Part of a small language model's weights.
Size: 12 layers, 5.8M parameters.
Architecture: learned positions, biases, untied embeddings.
Training: a variant of Muon for these matrices, 405M tokens, 3089 steps.
MLP neurons of a small language model. Each row is named by its layer, matrix (down: output weights) and neuron, and shows model dimensions 32-127. Each number is 128 + 24 x the weight over its row's rms, rounded and kept within 0 to 255. Numbers have three digits each.
A block is one neuron, or neurons of one layer that tend to fire together. After each block is what it responds to, as a language model described it from the Wikipedia text at the highest values.

L7.down78:091113167140108108099113119145164087127156112114114141102115110142171106140102115120155137106137099095115107132134168152115147129147148111108150141142130123124144156171144105118154123147131098127103093121108115131106125146129151137158139131162137119112113107157162115141156135180100142127
L7.down112:151132116117139132152121049127158087122179147153100167141123125130158152090123120159115104142100120140119114135129105135131117150150143120095097121130100080126110131118120122157111156166124100117149117179125152136115092131137156157163120074124121152119112149140143105132121105092100146131
L7.down134:097176145143113112093092119106158088169115111121138148078168122132123142156138102106144188156110127130112080145123141136113099117129095120186130131105110093137081131100132109095107184196097138129166136123149128115099093140124136096107121124126105117145121140131141179122160097164141113139
L7.down294:147116074136152109140129089145152123105102137106101091110156138155164135179101127114105119140124110107125124125133154155112117092148159138160138122096127150143129107173102098124131130106124137189156152149136085115135137107110123130137076139170094132101146093088090163153122165145111150167
L7.down501:104146129129091143088152131125134139117100158122169098165078165124140097147137144109133126148078056157137086120114162134104102129144126136140152109149095134141135116108118154208138162144105136136146118169114126151150146101133135127146115081136126088135107142110102108089122159146097116156
L7.down576:103075081133093119146157156124106152134124116094099181140126146153105133177109146118120117168114146154127142145096134141128147122148128142124129120167129169110162158138150126102108103127125120140145125096127150121101136101120132151146093071135091118118110129142116135087142160134149073114
L7.down581:137121101098114107165081095135150112117125081121078128136125146105144149111146107115125157119135101129136109143161133151103109131162113110207144131149122131141144134136143150124140119159131146138075145111171157153133133107140152131143083134103077135105109085103131127189152117132130133161
L7.down598:173122151108123128124089151122125145126110103121094093119097122134091126136132122137089123121101118148125157128113096127085091173134093147104123159103107156159109135103137125146161128124152136162133170125105100128111149175117122138147166093121092160121152105138138158108143093161146160125
Mid-word name fragments. Non-initial subword pieces inside foreign proper names in lists and tables, e.g. Vi-itor-ul, Ni-ame-y, N-it-ra, Ign-at-kov.

L3.down0:122135159138108072144090108126130114154103178110117144145122114101154088164134147136094153103119116141137112103126099123130125123111137165180097157096103160138169161143126166124097148192115170118116131151084136132124136101169103122119071127163126105120143178130125147095119141119143147135
Early-sentence words after subject. Words at or near the start of a new sentence, mostly right after It/The/He/This, such as is, was, main(ly), most, well, and paragraph-opening On.

L7.down17:157140120162184175107127106124146104126130113111118128141126159112104130115112053178131105107141155137193140148147072120121098123131121151132176099120127084128139129116141140154104159116153130140121119140140121142117129178163092155128163132124102119138164117128104094134128139088124093127
L7.down115:157178127092103133177132099159125088109116141135110108152163147100115097109145122120152125114118112135169111151124117113147076147132095147149102128081119141123149135116166109150151150120130105093122129094124172146150162129144102115094174083125080100151099131153134162097132140143137167100
L7.down465:091079148155115139137124113109104164107139146117132136145112106126127111120126129142131124090181126117138110159108110186076075161135137105127193127086127169146135161106121122126149115134104129097192115103136136182118141140143111158079139116118151134103155097148104136132112132131092123104
L7.down470:136167127155150135128135125176099156101090118124116146152113132083121133131097106140136110117096157115124176112100128143194097094102132169138146111088172124113116105125119106106142120140150127127133138090127155146100140137136130158174109116174141117136166133152095140148149107134086085129
L7.down500:131141067096106137145103115134139169130093153122117144127119126105098132083126167117099117118134104153149138106112114165093118135138124143109087088153121105150142110169160116113158101141100170116151103153131097142125131139096135087092090133160134172145071174153139092099149127138150113123
L7.down594:162145074211148134105123129108118140109102170164121086132099142130136160100131152135142157123105120127138110083162127128137119123125127132107121125138141178121133142146109095144101131116128117108157144090146135087145120122100124121134149123101142123180128154148119115105128126093151115119
L7.down611:130085136101124143152123110072112131150153128162144111126119112130110122098138116124128162142095122120182140145141135091140148132108137114131112146148144133112090134077098150106134093169169120090077135132122114186108139147072166078107124146078143119132121149185156089147126141125136153128
L7.down633:122065131115137071119169121125073102102086123108082167115154169101118109124107135159143101113159178184127122139125123118170141113120139099127153128137116092151109118152154163114165123122150123135106110137158113171131080138147130130096153166145158123140151122139130118142095139131153170125
Article after locative prepositions. Fires on "the" right after a place preposition (near, at, in, to, from) that introduces a named place, e.g. near the village, at the Royal.

L5.down39:146071108103122158124137145116150111172105128139155178093127144068107113123109131144139152125110154116184085135133154103126123091091133117150161086162135071148152144088103137125117129120131071128154128132143120129109155146151117145113154142158153097135103123109117145149108115130128149123
L5.down155:151147143127092136145134114147124101129128090155083146090138097104137116130083173161120137118121140124161121109132122169136154114126144135149176124124124096156133120119176067111120146139110116127147145167093105141090083112122119145108132111137130133108127120134128165133128114163156121136
L5.down308:099153131128144152165107126126162125119106105153134092133155130114096142146132106111109108168141142127091130138143167144125124155160137116101170159114105133134133130117140123121096092110173094120130117144092093183143160123127101091138156137117160087092102152150130078150126094133153111166
L5.down331:105125149149138140090115132136139139104108096121130163140148124135159112141124113152119143115126145098104103102060172152119122121102121124108135153104155131128107177121122149093144160115175106137118124123172122108100095118140114138140164121097107123092128093097165082160162059091106140108
L5.down354:124121100120093189111136165170135157143142092093099102086080104123116118077092101164114126160150137144117140095124091110141127135127132116190094132111173140127105141130093140158146106182074115164082133169138144133066128142131136130140134090133116144106117137148133123181136154143116106134
L5.down509:129114121143157100152124152130153131130107159138075173133145150102148119156121108145117127119165116121130120156134129135121136123119115150129117117084154121100120143129173152142144148175115117153180142108094129142091103131119135146156109161160109114123095130113079127113144157128074115151
L5.down511:140164140074109167150131090126135129146125157130144145097123114099124102154095104150149135151172100096113147128160121101132151106092114117155144112077149120142142089137120115095150096139151107125178162127180103156153148121092141144096115168107112114110116105089129125125148178117129159152
L5.down545:120130090122129150127065153121147158131153161149137104136126136151125113132143099136127076162153144108094166128149122109086153113148075112112119128149170131117124125090092154143113140131142081102107135106126120149157114138113169128136108095099146122143151095108130160114112151104141116160
Early word-piece continuation. The second piece of a word split after a one- or two-letter start, such as the hyphen in Al-Nassr, the W in NWS, f-am-ous.

L3.down495:170136124134084103085123141135145146117121148105117131122126123145106136105151116091107117150114151178122115162123132143166131117084111092158085066091153180105134145106136125149158101150172119147146128099137170161146133094138134147101069101158138142102113166108128122112137142149103156155
Infobox list structure. Structural tokens in infobox-style lists and coordinates, such as line breaks, list dashes, key colons ("Country:") and minute digits in 46°32′59″N. Weaker on function words like such, more and -ly endings in prose.

L3.down66:112125116131170128147177123120162148137116136087164109138190122086112123142096060125141127119145134135121123158159145184111109133117137125134102139131082120114121156146103157173116133124099089157141097123149108130106151136170129167155167135124167115127096127108127134144147133123127100081
Intra-word joining punctuation. Hyphens and similar joiners inside compound words, names and scores, such as Al-Dossari, Mid-Eastern, 3-0, COVID-19, Men's.

L5.down5:108126096099120136131104133145149133111089107102114122135096092095177141126131100157082116153106108127097144120144125097133124089180128141157117111133162105132131083154131094112167094099094157163138158155135106139114118129121082148106126176128132162145155143099185159130149163130107108124
L5.down163:121155107134150133136099109104140110130120069101144124121144146153131155126118153117093134095127122167143127145171188130106122119136117175085109120196127129103126158148106096152108155100164097125129064094147155128129154113115147091133146115140130118156120145121138119131160118110111105148
L5.down306:115146122131114134111124133170148138161120095137121192142147111132111061138152128096060108160108102131174158106136197156141127153107147104124121165123132155150113114139127132095128149090131142066166097108126125148118174116119123090137102124109163136124138119108136119162111111137138145171
L5.down358:111101092124164119134139124137077142133182181170130190108164122141120145175120140135112117146088128129125134147143145113155158126169115120141156123116094141160162118148120121137130101147124129129140153106118126124159115125109189127128098112120107148142104132137156127168102150113116121135
L5.down368:082156159114111090156100151131158129134096154143114122172127157114162162118138077154126120139132137149177131154102148161148091137117130136125121138127147163114162200108133121139148134141130136146125140122166158134139097136166121097124117116125125094134084124096143139152056128120149108141
L5.down377:119117114144121116149139102163116143116139098186112146102142138191136143142097123117135167123152107116078133151124152131111149141147121111116145109134101100139109138127173096156146122162096145168148111153144124117121134089128170133107138141101107155082133105125141115088130104115183155097
L5.down425:146142114131105100122140103165187131142128149106098122118089176107162122120155138118080155127143143058120092143113145152107116149139127079140110159141123131132131152120084099134118120139102166140135055115121154105128174123118153131132164105105114144108118106124111123137131118168155134158
L5.down498:154100130143133136101152134115131164097088135134127156127148110123148132117115138170168077121106164144106145114130133146088153141051140178120162118110138119091133116137188143131126106131133100133108121143110120118138171069106121115143132126140133164120131103114145130121107119126135116155
Location and date slots. Tokens just before a place, date or ranking value: colons after Elevation or Platforms, "on" before chart or date, and "the" after "at".

L5.down55:109101130111124108152101124141153171127196164126155110103139152111128128114144153121117130155126114108133154101120168175097156096132131103145160093140172181137093107109085153112120098144112121174079142197124133114124144137115126105105119140111136116162107137134132148118121129081097163120
L5.down74:141096127088081136121155077145124145157161103153128150118106151100159144140136094130160142107092167113148147136140165126125163082116138133106114102103105132107143102126148141158141119120144146115130098108159099113145123109119111128112128106156105125076150131130162134121071096140154099142
L5.down81:146115117108141130135141156135113121125130107170106122138162129118134140131096125095160186151169116113146136157113127161138099123158184118107125134130159110138103143126113105088135117148142116188130131115132151130126140145113124103141118155055117154107100092149118137116111120112088151141
L5.down249:165124099147108130174127128068122125111155108113098144155131164134140099116111114167110153126116094076146121185136137095099139121079130116125143080103166129145136102134134142127136149119114135163079126159141147111093126106102138150091176112118174153157124139106128166128100118158109169134
L5.down390:164120119132117161144167151106092114098111160162139151166119104124136143102166152119109148129161144081097154085153135161104171116170145136102139110106121149126131150146182098146133131118114115154136099089133132128105117107072113117112134110133129131112083114144143110145091143127112133111
L5.down395:146186165152102098142101088144118098075096135166081131139138135123150118151118122102109100118129110126115163119103130137150126169153144148138119151129150135151083111181105127131164115094114079129114114134160151115122148121117131130130193132124107128098129156134096096119141099129125147156
L5.down581:101122137147109111159123070142155090118150134116128150135159108098115103093115137122161130170109132105139143105132095139143110105120122167084136127118124119154134149137089141116171091143136182096119088179131153129192150115161108150100143121149133099160118168115143117162136127094163139136
L5.down585:148145115099132126113166133133172140143131149125127123145127106084148157110142142100152132123142124153125120146101144142138111118121191156113104147154125110151120122116127145139166147120181157116077124195142121106118131101131101138126153138145123110131128147136106123100117142133120109133
Post-auxiliary adverbs. Adverbs or adverb endings placed between a subject or auxiliary and the main verb, such as was later, were usually, is currently, would not, plus sentence-initial It.

L7.down7:164122122133104104148139132121116143160158150106117044112140111096148155163149157147137179101160115125117129138124103170132130110158126146124111125086123170112095134118118131137120123155130118141122122143168159122126093122120083141124139138144151132132149167109120137151105110088124133119
L7.down41:119125128152118133130081138146114125073146131163116117116135102137104160126103148136126095136108095146077126153153158153149091135141132179119108143105117126135125130119156142110136116161137150110111095121129145069136090121168072127128110091129150140116104104149119155091105103128080093147
L7.down111:138120096161120097113155158103127117151129189090142028123127112111140103136188090112100125103115183142129121118102141138128117120123056112101124157129104127104099128093116162110157149172146109133146121147142167114138117137139133124129155124143166132107162175157106123134139159138168142118
L7.down143:132081138127111122083160084108118094120140122091110156165141128117153099123141146150143103139123149162139143119117105143118125151153112147089126113156142139099141153161153163169126172121159117146139113091142117137150130087153149124096133130141171134135155145076138117123146149155151153125
L7.down242:119140129090122145071147114094093064141151120121174098078126147108146140110173151117145085129086126092189098119174060170123103137110117115144131149129109135113117118133134139129134104152141137123117158117136140168148093136155173148133147155103159121122088138136102145137117124126152165102
L7.down398:131120160154124127167131132136123139152119159107115076117100112138133120149158132150139122100133168134131125107103137117124134115122074121108106163105076152145113134113097155141116158158133103111163139137158155148146140125084093097116167124186152121129160127131169132112144108082167123153
L7.down427:098123140127121145101140141117120115129136133110167130115110153134151131148098081103134134090093098126159115149115123134145129112106139108176135147132135113100126121130177128110124098084152094120070123110139131110102133104154116152155110112114133135094109092129109112129095125139112139143
L7.down528:145111142147123112114155157123155102115156121118163109159147148137134142131163131114137138089113146122137132120123134142129153116163126123119100152116121132101099170115138115132131128136111139153109121116197105179126108103077101102150142150127206173110097138171111116117088139120150146143
Clause and sentence boundaries. Sentence-final periods and closing quotes in prose, also "to" or "not" after verbs (enabled him to, does not) and row-opening table pipes.